Part of a small language model's weights.
Size: 8 layers, 18 heads of 64 (3 for keys and values), 129M parameters.
Architecture: RMSNorm before each block, rotary positions, no biases in attention or MLP, normalized queries and keys.
MLP neurons of a small language model. Each row is named by its layer, matrix (gate and up: input weights) and neuron, and shows model dimensions 272-399. Each number is 128 + 32 x the weight over its row's rms, rounded and kept within 0 to 255. Numbers have three digits each. A neuron's up and down rows have the sign that makes its largest values positive.
Before each neuron's rows, "fires in" lists the words (lower case) most often at its 100 highest values on Wikipedia text that the model never trained on; "fires on" lists the tokens most often at its 100 highest values on Wikipedia text that the model never trained on.

fires in: "for", "s", "of", "his", "their", "own"
fires on: " for", "s", " of", " his", " their", " own"
L4.gate1502:122093107117123106123126135120171158096077132146175125133162157171097206152115097171105127105150133125119113188165132160143142148124097162062216121103142133187113115168157156132081131107140119077099099126128175149145088115168085089166160041087152130121099139144172175108204117108117165125140130125097122158124100123130144143086137093124137202117152041161088097103155179163158150142152
L4.up1502:070174154145167148113156116095173136112136091102106097130111149070084149115168155163197103151158063144136148147062112118080194115115076154193075161169116132153085175144183125127058102141108069184144109177074155119126115154155110138194139118141164086178124122106117112105156144093159149129136150114103113130149155100170099092154163151137072179135131118164112142080103169179159131101151

fires in: "no"
fires on: " No", " no", "No"
L4.gate809:084068142143153134159119140126181133157118098125126088177104093138123114146132146116145113133101145127091090133115076109179090127189130140101183143091143094147158187100168084108138134119157104074154134147131134118128134139111100142084127127190089073095168217135113087179163133154150076090142092134141139133143122136092162150072126118076147134134112127143146154117162147131082094111121
L4.up809:161100112135184070149132113162124160157042120107140167184144113140068119093137155147147149071138153164070089126127129111097146112079081149115136134116122084175135195131123171165144100138185168095158126179069180134087098055118128122132124147178163118105117125103172152151084114178114174131132160161164129097157146097091161131124116105091056120103045245093109116154100108068116138142094

fires in: "the", "deputy", "new", "current"
fires on: " the", " new", " current"
L4.gate1230:100153161111155101114118209172121106153065085137113117051124144135136051145110177147128172123167127103106112075082120097123150108141167180140151109105077158099150103130094135105128198088168088091054093150128067079084157112118105141100165136133096198111093125150148127094113111175098129133091086097116168127116065190134180175098075154072145106124143144105124145119105114090161144119219
L4.up1230:164166057070145097118092150160145133145175169134111176114081127110168140122076123169139202134131128122077051089072098153186148091170133087137167113133099184096078053082188131068095167112106080072100130099106124166172102130137144120107119148108162178129104095168103170096109153128123094082130160108129122096103082134120131151069136120088135145109134097099129121136146165095112091109108

fires in: "to", "may", "often", "will", "should"
fires on: " to", " may", " often", " will", " should"
L4.gate962:132187094150183100107190120094136125132121155147162117127161136115153113183091207110105151104124111139133113130107153155147146140123132102169128125184148133134116117181134117091093180121123137161096165122112099143166155150136057202089111103117169073129106133128159070121157099141123128086124100094161106133138112116159096093106123068102150089092158080126188109131179109138062124123155
L4.up962:152167141122115125072130111094150146100129058102120090139074138086134141188101093127124113144192116119114137126173120133074095128113166139095116113146115116143121153072060130133142083135132137130104145130134155132076175173133120192111177118148126105229137128127135094061068097098134129117092136131141179178165183086177130134155153110120122124082131110102089131085163138153119116120099

fires in: "the"
fires on: " the", " The", "The"
L4.gate160:190161100130158115113132132141150149182148163185063110182079089109152054091146151158096153132090140150127116141146094117093120189146129106145128114089127116120119155052125158149160097173118092061071065150122111136126120095132147170121179136087167131190150139135108132141162128176176126102123129136118165103109120173137142178112157127121099100093138140126178149148124092140118139065170
L4.up160:174094133083132153145112134121133103194210109158121168135103164150163115083158153156158170114117131064114128167086095118087088100129148099177105089115106129166123145181144101115133185156143076109056142125079172107103142124155127094087131171086114154152124127166059134140152118033112112125055080190142119173093143091147151118180129130087098159070108098102129138163122099051129155138170

fires in: "the", "added"
fires on: " the", " added"
L4.gate1851:090179122103183165140116103086139118126087121106150131090162169137077127084092114116121147129138185156131165095129121139144137069141130138179071175126177105118110183142156162154062139119124073144134092119116146110110090053144122094131147123063142094137109102130128140170090145111098080148094153144140135138108175136185185128129138093133160150111140150088139149143159136107126135178178
L4.up1851:134093115085177105147080147152097120128104134117144082066156133125114128095066121110097149143045129096149145096141115150128103111125135122085105117106174135040136126078144097142101158168143119144108128120134185147092148027168129128086091143115114099180078132183109170131136049064105123136058080157152132186116120132134136108168085098190077084087174098106078094123042148147142134144141

fires in: "for", "spent"
fires on: " for", " For", " spent"
L4.gate1542:157104125067122093077147130139188165101132126147152149106143134152139145122180200139150153117115117053155088132133180072088169130156119143096140120149151150161083154116101064070114131086146160120171133123173090159166138151113124116115137115182114142123106113160139071140106113118155097108147152163132148113134142113151114123110116085102137165071133156149137134107116081132096111129150
L4.up1542:125170157144108177093149061193092144138120075160100047148073111129104157097125122091104099181162071103140141130121166131135165114155111119082121076123111087135146115087150151079090172171137142164117121124157081074201110112133115106147124135181110150111087192153084097163109134144112140120191161104102158152105145095182044092143118171104132176152071155106129179173153111099136103151107

fires in: "would", "became", "to", "wife"
fires on: " would", " became", " to", " wife"
L4.gate304:145162145124168039129214137105134130076127126152102077095150159160087102160183157091076122144207088108121121124162152050129171106135209154101130111110121111181125123092120128184111147132083139092127031118141114163109132137079154122122137069140135106140056188127192114120153119123097183142166195167140184144138161167138122155081120177157176074158119091155131103127141149144149158135145
L4.up304:128106170126104155065131136101127162157131143137125087099177123158141091123113062128160162068124159187112184154148071137143103108113107133116140211135165148120102129177081139154101084102168138154135232162124167128138093135146122083098124112100089058119153085104099130089116134179154085103111103210127120131109090153132110117185133136088166138123137068095134157102117147136141121153143

fires in: "under", "in", "years", "on", "the", "from"
fires on: " under", " in", " on", " years", " the"
L4.gate835:117132110090185090077170205124140130171115109119189145111094115186134146084132219141188147105130128064099092100154113124120183137131153133158109135097125131170099095159139103101088102089125130124136150149149118081166136108118169204182157178139157134091145106080114172094137149086058188145141124144111125119129089178172088159093202116098154114135157154099170225132078148139106093118123
L4.up835:159107133156146105045123110121118152156113158131131158112119111131127100125107175131128116113172115108121045104128128116169182159165134139148101203102203066113120112131099113116134098114142062091224196110160124119130133140108155182092116160159161123111081137107125158126163124127083155129142101065107122119105108172149049134097192159094144154125183097146154167129103168120140117165140

fires in: "of", "in", "the", "to", "from"
fires on: " of", " in", " the", " to", " from"
L4.gate844:058165108051149131090125172146131145159128085151133146065173106142117143144160144140117125136147134153099186148090175138114173149148148146176149157121109088110131165083069110123165074078152172155141123136087089099131175114152063160123112183113169101124206181131086144128110166159128119140136163156079114136101141157099098045200152097105189131112152099084149209121109152123067137088155
L4.up844:116076136116098079081162115137163128118067117069138107135104109135145113128160136155111076097121140126148097100131114100118144146149084173096150130149131074140111142138140112134177130090126094119100140135168168135137140148145146119139116070053166152086122128104146110126124222144125134125142096117117090130201143144109142110138105146148092179121122090159176149082221134136129142166103

fires in: "to", "by", "in", "with", "is"
fires on: " to", " by", " in", " with", " is"
L4.gate1285:105175100151127163079161179109143080161149079085109117146179115120089114103083094150101147109144193115134099160135088160136128129123082092117120112160128140170111124202140069105035149222172100128115114146126159128145134117103115110135124124117139140111101119155134164110133126147145130074108139107182149093164138161068138161160080097107163130197133097132082154092109128132148092146130
L4.up1285:043151092134116166116143192121148088137146138169158107139122130111163136070141119109102086184117129158151142085134089155136157169066138163109136195124113134112133127171128104135073152136129123090120100150165094165117145077133082081140145086127174142127116095154099134122140174129155113063133128065139099145101148116123110189135192089139142156155151131120101083133157148161140139103144

fires in: "as", "so", "such"
fires on: " as", " so", " such"
L4.gate650:129068189122129152123120159105159129106123150147143132137123087108109168166190092128136145184146180068068075074174129142095109160142170099150151089117130101125208085159128138113097152090187152113149097129123107123145152145089106118157172096149062139132150139127099125148127138127157054040079139098152129159152110153160127131147173114112175173153187136133129113109131132117133090096075
L4.up650:168029159160093162060146162147111183110138130129112073092130164107154100097137221162125077099125107121167108168176160143114092068142167075140129184114086086152135140124099132115122162075147094200120104133105163111144104133162139141124116131143115098108132139091169145140062159126081153166124054149117130095112152069204113079141113148133092120152133103090142081149091098104159045159156

fires in: "the", "of", "in", "by"
fires on: " the", " of", " in", " by"
L4.gate1404:110117111173144097163131133146053115129111127114072162096140165099101147155126156086184107131141203124088106132123107122167146103152104170114138163165122151153173085076087164127070185108117131127109090165124106141115089099187087138115162144157123136156126107165139185112099172137141092145136126107111145143184113112185108094081129154113122108104128107139100092160145132158114136109090
L4.up1404:098150152142184197149141141114162149152118159095100173087103121184144104114164163163101106133115101128075138132106117077139128171171121155158157138038109137118144160089139105150168196099058095122096099123174156082086139086154119144124141145146152137173127116147124113129095137127136146126154127134127115123124123129159154168053130120154130066110128043098123096100150142118123192080146

fires in: "which", "and", "that", "who", "a", "as"
fires on: " which", " and", " that", " who", " a", " as"
L4.gate1724:132115227131072101153132152152128074163126082138145135134133130092144137137147135170117107096209146131162156100153134153175100116089122175113107107109138146157126102147124139131085179110160077130182094118145199052127170129184132102142077150166089165101089146130147136183105116101140115149080050205140138076152107107097137163142106127081184107140178168124147114078104147176078165046162
L4.up1724:104143157123160147115045121160175121112126125126071156126125172095170106138170113127161103145151070196086142132083154137107142099119130141129142211129131071132041083071066156112144131152163101108038155140126217142070165119121173112129176154137081072159146107097096087173092143101125152132121174108162116102131142079169126049066125167124111100147118149082194169145109182134165125075107

fires in: "as", "not", "once"
fires on: " as", " not", " once"
L4.gate1939:084132140050142149182091140171128133099145081165159109211057138097121085120166144184186101121141179139145048174154118084133099110132139148125054147144131110136111154122116143140093133159205074122135127151089182111124081112110121089168128113174131158167121112147153146145106132160150164159133111132176131095141115169125146149099051128182076107123126148100071127118146133176141121141071
L4.up1939:115114137110141130188136114093119124135204122081151092123092157126165123103155072144118130163154090111123132162079119137152156172107117071017112111137150099127145132114155173123123156179095135144096132100166106082119123162126201143112157152156142150168098163135082157154084120165109147157128155201174079170108082121156182132102134106056088088108109120107165114147140116170118071077110

fires in: "that"
fires on: " that"
L4.gate2024:153132121128145116113150141098137132151122119085145166094190145126111130121121096124176141117076113148168099175098150094181118151157099141124168093099142125090156118152140183113060145117145165063087118118113133078057142105114081145137180106098161122133113151129066101145164163156130197095152028050127095161163126103110143127079092172099186159150166179149118157135163103112149172125159
L4.up2024:134117136125188102176179094156151142118114180085096101183113156126156145072080140195146063157146071125132076113157111096029157123161115121123133076107150093083169105074093130200151095132124130100124113173116052127149179210093136142142069185111149144088116104121130152092162163172100122139154108097138123113089153158134144122156143116051076146166084141139108107141097091130089154114222

fires in: "it", "that"
fires on: " it", " It", "It", " that"
L4.gate2028:112145081043104111175111144099164115142136099139160134131153130158109138134119127133094107195166141122127103102117120112156153174087141087166125172158155085116071092103121087102172139129132053117147154161097159138143119084022056107141123150128116131119109096125115135124155055122089117153133147080173106179132176114076171124095090154116128164135187141093091132142149197104136104091207
L4.up2028:130142077134135115172119114108143156138127100167086118132089101142170126051183142128146133132209131130136088145099113152112083124096123142122139099156111174099127127099086087149103100138142083113138153127082069158160076100100112150115110117148125121181115101067114107117143153221152101114130107106147041086127133157084143146115084150148115153086113189078184180155116106111140098130152

fires in: "called", "as", "known", "named", "of"
fires on: " called", " as", " known", " named", " of", " the"
L4.gate1424:131242081194129185125109097103083140131168175135139129099141128111104108162076120121185112120111121148143172126121146142143109122150096106148133120139149114095140130154127165153112115107144138174105111106085145120161177173144116096148126107134127149115076139154154093118139102107230154158108145102155121130116135121106106141106149172203087100127164188131162162203138108094145111027157
L4.up1424:143110106142081078090102176157137138135119076190154143100131070148117114134072145121107137122142128056081072164117153099090120140131100111097168188100133071072185127140130178101150082142105128104070088090133130142162111092157160111146089125138164116121109154114150119120173175108100105139127059137137156110069151098160108127122125155140107110087132145089120105131168178086158109098167

fires in: "and", "of", "with"
fires on: " and", " of", " with"
L4.gate1271:124198157094168175146070093076105150147093198094186045081130037046142121140161103111124123082129089219165136140074160120099095123136104160138156181094135197071139098089090149137154105127131110107133161134128173150132140082116049097187124112136132093147151125144138105141141106079135194117127102105097140131122060100088123158136135201091175119177103153136138086149120131116170175115136
L4.up1271:151132142108140110147122036095119144123104174163197102134118127073175129153129122161130056135123102146088082093089083127134132137184072107127133161144157155120085089087149115129146074154130182191109075171159125165167120126104135145167162106140173130111140131175215105126146114144143135141081145120112075157140119150165154167083127099146175117113113150124147057159108071111097133148094

fires in: "there", "it", "reports"
fires on: " there", " There", " it", " It", "It"
L4.gate440:139032211131095100152141176088172140051114129143098113128150042141079117200167179145152141082155144137156144098080110073101119132122146097112121134137073151109124078158070142179114143152085111113201104171100161176146119169115139111134088148171141102075090131171101129198136165160091079159079102078139143137144126114112108099135110100118140109103131152155116137131170116081179139175159
L4.up440:111180107151147120130129075115170119109129147142108130123109126152101150112155097124156126120117119103151133093058073125128103105197132100095126142133162045158080138117110112149090175150126134135183152093154108179105144143053156090159107163095108134130148119129100119099168141112132177161099078139108094120179107127200166138155090158121130121128168175089075116120109118058169179195092

fires in: "000", "228"
fires on: "0", "3", "2", "5", "4"
L4.gate1556:149100133147118157125135108139176143100124118059159154130158156157112080155119163130081139109101131134163183140133108123110098135097149105131106164099142193123119131096136082187118096120138102127099166112081127102115093098163087088139112080124139123108116115113119109069157128188121164119153150159098122176187154192119113107113070158129100122110113115124102168101121163102125114154129
L4.up1556:103115081062159104165165120105146157141100127087143100145115122078124151062117126157130192192115105112129105112154109120149160117110183114127100122075144114095104068132103099102151131138097107089100118105158123111100148131110161067104102130160115136143128167049074104111150173114130162178132097137161126107147201134095123129161131133193098196106167119130126118091178087119118122118115

fires in: "was", "is", "s", "it"
fires on: " was", " is", "s", " it"
L4.gate1584:074070128104140149191088094090107136133161138065167164132112142125173137069151074131151166178134122121153108056092092122122112116145169110108108086099118119117125101160134111161138142132147149125156113181071141149125145115102124165110153156145129095111115059133139118095139134107113096194163174125101124151150132082151122123197143161119157119153144133164178125134117161127126104148099
L4.up1584:135141140095147157152100099131225145131204096149163144077161085111169119123101146200152110085139113063110111126086134144188167114106153106147183174112117120057148142106218124185045178118119073176138087192073100155124191137149086156116159154166121136102105082125124151117151049143166173173129146151166109099158150186142146117139128153181115109169144128164131141106147141080154145096109

fires in: "s", "his", "a", "her", "my"
fires on: "s", " his", " a", " her", "My"
L4.gate842:115118102063129143120113108173097139130116150100135165157145160115167129109125113154117140144146118090142131141152083136110182142153126109195089140133100045060104135148164169152107130137111137076051125125105169143073160077121151127139111072110143111076109162099124149189127114095141151085090088032130094143153089103083132187184072171107061076130142157106124120165127098128101083124157
L4.up842:157119114130112121086114074108149156132135125117113105116086123123106126128163101160148137159104079154140032101078105113126150142142146159117104112119149118098140095147094138121161183122180097138137156116163131153120161126091150114093095042129145151109159095117118116116134198136188106092112151156125159151111117060124108117133140159148123127126064140198089140093116118126109058178093

fires in: "in"
fires on: " in", "9", " In"
L4.gate637:110116114123098188136094098169133200157130106132202150099135123101108118177114132094198167181096085149143106116048119137092105154124081088141123106163148098118152085126103113169147108109071117108130132054090166106145159161095153146182118126109090069164142115077147130168100106140103127128103108077191167204169068188105108195118122141116136106157131114083096048093112152150082118122139
L4.up637:107115135148156133131166102059109125185093091157079152164125129147126142125130158122142177146158172175124135089051155146142151137106137087038110096111103112145199144091090170198126126152099139130105161083154094125103108128130126083144114174106121124134131120134113122095123119225095132126072156140174085102122120125207178152141117112134150169164138157091158134103121114117126114114201

fires in: "1", "0", "2", "3", "4"
fires on: "1", "0", "2", "3", "4"
L4.gate443:182094099067170105110092144106074102161125124070194125104063073140080088129109097101092147144170206134137095167127122095151115154097122132102131100078137125055133108152139019122141170142114154124061050089119160086115128119143122135073105113155185127141113135116161164133102118095130167158191091157122144093081116195132185066131135146178149176092141088124086097105098122018146107108137
L4.up443:150134122187171157154116141154104151167158124133125102167114137068113088101210129147130150105154117122091102088155153104187100126114158154082139142138157142076150143175137108145082098136074143105120048101089177147139161174183124137082184110132106127033097199097100112170096098154115122112158153112128202136083102126159142071109136097177179085134124172183129070136107077122149085093098

fires in: "a", "an"
fires on: " a", " an"
L4.gate323:151136121129176158111109133125100095145117108116110090128123143137079122110081102161188153137177103108134088134136105136074120140128088096182126205128131133112170101128143110136103066166080211131088110201079123107154086081169063103124169140125151160182123204119116139156105110122128185093115117081124129147146143169119129158108089205105177069140117145113158069136094146130143114125100
L4.up323:131097107123125145113125090109127075109177094148114094135162160078136148142123088144103133096128096114159166118102167110117047110091110165097128155138102102072104152063104090174124145126080065142088087124035128167150139047097106130125092115167166044101146125109142174155168125163091156134146129134142158119141141113171113164092115097132099085113087082116157117139148132164131136083178

fires in: "for"
fires on: " for", "1", " For"
L4.gate1847:111089136172164166079177110124119069089115145152124089095138086141118118103120149129154138115107121149129150139154143138100144145110129127089155142127145106106085125106168098144127150120122172165184100140141153089085098134167114173145107146188113135119136115117169118134118197161130121100149118153118197120136136120135116104169100077164093124032135152149164146121139103141115171147096
L4.up1847:111160109143120115071089144153124155166158110179092108100132135085237111155114122160121178129194137105135109151164142137095114123155108133140145067139154120140122140101106106143123108172144129238150158181106153162199065129099097141148136094176150175143164151099126074082097127180158142128083117141135078114105084123096174129167156157140136165142104131153183217118084168106126106152116

fires in: "to", "may", "would"
fires on: " to", " may", " should", " would"
L4.gate2009:151056093144166201171155107151095138105042161129139132154105137094120143161151099171161141139059159081122113114120137150072083165072153128103174132165129097094124129121150126170150141105126132132038166120133074162106127100135097167126186032181130120168124167127088137151152161076153095101106137122198110076152103147129128095159150153110162068065164145165142143120104174173083171183086
L4.up2009:210127066182121168113115098097113134120073143119109108121103193082095171056157193108162116136192076146164130155121126149111095130086149102144120148122182109142144112092129152096118157073079154092096133151135094175133134108084027129082111088102113156094100131184112171131116166152144128146073156168100104145150128199077082122153183123115146138075090084121127120191126153100069153173166

fires in: "votes", "to", "a", "would", "was", "attendance"
fires on: " votes", " to", " a", " would", " was", " Attendance"
L4.gate1787:166135112190170142060136168102176093130087099085121149082137113052095011126190127076129089183127102090143078136158177092150130193162077153140106092130150163145165134141072174162138164173162121111109159131143142146135135118120166148167102130106092093129079131109090055140104137089160126131182068191139091131175123149152103092165090113163136147154124077093153152104114140151155109119106
L4.up1787:144124107123155126115093085126142104125117105128148133143169177164113161111097108138173113140087153173159105109102128135118170085118124110115178150125186099183083155107117114153166095155181124169144106120147185126111104124152056090121144128196131169162136156097153111091149118060089147093156117105186145098082096136076105155166177129107152090088124107155164181137151116128122116144192

fires in: "no", "the", "he"
fires on: " No", " the", " no", "No", " he"
L4.gate1754:089043110143163121112170166140139124084165149152116177173069066094151164077162123138120084102151186140074088116119115062098115126104162159144098196117131081107077090125067165122172099102158117070173178167041125122132103122098149105159120119147131137133173131135138168201118106128160079084121119134123159137128137154143074169197162167115135159135150124097099076149147138114111144188084
L4.up1754:143227075114174123120104162124147123102110146187106169123084176135104109147091071155157136113106034158106130130192104135142144189137134123139114072137162117128106153170099169163075169117125127171065120140167175156070167114124126124080129120140157145097137141114150138164113119121138123123122104092099111114141125106124164125090134104116125118155158135118163132111165169151161145115202

fires in: "as", "of", "into", "for"
fires on: " as", " As", " of", " into", "As", " for"
L4.gate1303:117166105119172104139110160087133118157147117102141130117134109107134092123223105116123083116077108181137081143200132115150129079056109149113098100081111176118129163171138116124160161121200147100098130183115153093158169155129133102174102134086111111116125106144141142144120137093104157103145133100160164063031133146141131127184087152103098061139129169083092159133115181170160150132131
L4.up1303:227227121115048124138127157142106087122121068096168158146089152105120102133195118164171106120127182094122146156138146131232140090166164179221104095132170085100069127189137157147149088100111191132143109119135120081124154164157152147122099102105175080175101164095125182136140127083156134146116109160107119112090097125192183121144160157088111104132140156110113135130088090132160132152086

fires in: "000", "number", "group", "composed", "total", "consists"
fires on: "0", " number", " group", " composed", " total", " consists"
L4.gate924:126092141086170098134155093071071084109145144073095104151069158083169170123131159106127153119137082180107098144090092122064124108155179137093124135136133095128101059155111086105143158152163080112069121095122154172180128113100154082148103156232194131124154160146119175087082194070191136130142183139170100176165158133069107132084119120096169150163100144119120102089140058164117116177170
L4.up924:086116111127107110128069118111114130137125145103094134178055162088140174163147158191090131122170121123173139111099180126117169118131114122094117078148108126119094081092151122133085144102170094131093147119168117165170160135157099183122120118136090109134152150181088152167145142178123189164142126150161114122119116088051038133156176100129163147164144160097163177153121134128059067076097

fires in: "in", "of", "s", "from", "other"
fires on: " in", " of", "s", " from", " other"
L4.gate1806:150129077114166120161147130110128177172111123064126078151143178150185148085126137141082042101146168113135104048056151079121139099112158187128149128159163123132162110170117139160164137143187101113129147053125162106083135174112128133104089095100124135189124046093139084092118114101039139148122121115118136151166141123136105121173129148097188159125137071141107133162126103133191106122055
L4.up1806:129116181213177209112153124143182144167071117115125135057148199138079118150148119155130181142100070122150186167106144113131127095113120152086121149076119118132175112099150121082119114081130187115155112094086150157183108115142169142165137158117149130135156167150142138160129114112103147204125089130136059063139153185127108128093105112130229118163071180123192127162165162107181163106126

fires in: "a", "an", "l", "of", "the"
fires on: " a", " an", " L", " of", " the"
L4.gate1352:154073135127112046086157122118148108163111161090098083059123124131162069151118118125139124156096121130115117101145175129108141135130164183126135143138148082105131087131139138107168141121168077080138103168160138101175120103110118154049160155122136137108149101121088163157160168135156165132159099138106145139123182124126148110093098146108153149144113113055115101138106082078138133103148
L4.up1352:127167139166096102113093080156165094171102158120159115141100098140162100145139138119133105106165075108156148118123178126067119165146122077117153164184122125158155168160117154098143131074113107132083116153158039125182130137178108177090198117163157105144130095165185153104189168091111194121111151149140143135090096155115146129106087124131126109155113165089148105108082107087123122182114

fires in: "of", "the", "other", "local"
fires on: " of", " the", " other", " local"
L4.gate1341:115106143142097183106109153176168107133149155163189104158092153093188156117179113058124103089153096108121156061122186086121111148146126104151096110125125123076124130128170111110137129145112155084141129145100119136054202172125159135131173118122116121143124125142089124122155128140146115060137155095111153148117129089104125122139080146177154074086139127106126130147164138166165109109150
L4.up1341:110161121087119167101135148173187096148101147176153085136103107118118165083122076093135181143198106183154129124136101117143058118097128116078128214143098158139162151091128116133134147129142121080143080092126089087162145079152153077148090146102232115157139132178137136106148158147179142094126171087099072126168094172111096140060136233126085184138102081120119123107083104077144143103166

fires in: "of", "from", "the", "s"
fires on: " of", " from", " the", "s"
L4.gate966:072164080165101121107143131126087103159143080103124092078124137115059198061101063141116169124106092095115146127160195090151096166117073118125162140073151138090127095112112184125189149130118090162127152175153083071161150119147207144128060145111086108130158107092098129110163132100097156156128169115156102103093181167163197123114072179076166108137094108117140109099135133131104166027111
L4.up966:095138049138137173183152131135120146127095144094186131146131114167149189095159118128209153083115091060125116105160153074114096169096149084101134113150162125095122060123076193130177097160157155128168130131092183092137135151122123152118191184124108162151151124148114192073157131134154090111131162122119129098146183153114140136092131141141170127079108135128205109152187095158126145072085

fires in: "to", "that", "which"
fires on: " to", " that", " which"
L4.gate931:130153109121097133149132176139162153126149129093150181155168187099081143100104104098134145132152154112201128154166149117095153126101046124072179079133148131147092102132148179108118115185134181159118120201165184177134077125133155125179172064129121179106101072103176116126131167165166151114126149064105084129143102181171121103097063103104142123187138123143139135148133138108080077206156
L4.up931:093140177110084172160181118090155197145185124138098083178123186095103126103121105121068123093102101111112098120085104133112085133143092157112134098076140084082124122127155128081114087148196101103141109137147147140106126119110069113162125128140100137158065090184109132115160137117078116079143116133125108148138151182085140107151136144150165150123125113130158134120118077155112091115172

fires in: "a", "in", "by"
fires on: " a", " in", " by"
L4.gate1662:128114196120095180163135210107122187108121132120143120016094169103167142102111180139144143156178158140130145138139089132110157091119088070147075122114096154135170097078143099162111152149123143152131138113115102133109156199083113119158110074145183139107120107138120118087114152116155142159128152114110097062070156157110151138204094165138181152133121126117093183191062081166129145125096
L4.up1662:144091150130104151109128067098101084210100139109116031114172142106147135146126146139157106106125144109149157163097127151081155129089157145131120119142128152160102175132102175101171156093091149117148199108146117223108058117107120108157051174145141128092125139137131152170089110134191109105182132125063188094156125093171152161134126088138104104166185133132111089159130113130153148172090

fires in: "the", "s", "his", "their", "its", "her"
fires on: " the", "s", " his", " their", " its", " her"
L4.gate239:100081128117124152086133085109095116163154100084105130071144140192090147124158148103087129140159095154099096134140104168142129115122128157123114116138122143094114126153110105109124142099133142156096115132112171082125153150101177154141076174119146164090153097093163108094134143123156131106151169124114142132102107151121142089155148154088098126117106150099122081093122128180159091130162
L4.up239:124110179135109079141168120091187144116135146156126162131147152139113079164126126115131111126118130144118116094104176053130180095195163128188154216131085163194130100137128209155103110145098096112123117146129151189143176134165176151131191089118161088123096098156169113117132108071144151159157161092091099141178132157129208037124183163169133200076080116165176095160116107105157142126102

fires in: "of", "in", "his", "their", "total"
fires on: " of", " in", " his", " their"
L4.gate1380:147186137083121120102141107172080112155099127108157143136104117165142128132184102146152103090084111073147134152116116078097188120143163138126094126163142140152078110121122091163054168095166120050105141100141168158166129126098097124131099119086176166063116123119173089100100103134079105074144168117074124157113192098161069102110113172151125130116141111095112078112125123123073178096164
L4.up1380:170161149141144142137072126118089144174177127140209081105136129174163166089166144153124135134123114145141105065107170128155189104150144130091146138124155150143063150092131090133197171043117106126127135138188043182123168133154114133110144139105050118114161168116131125097097119167098127179111139117129109131106186104131145159157155150124105149117154083122111083125127115172091121136194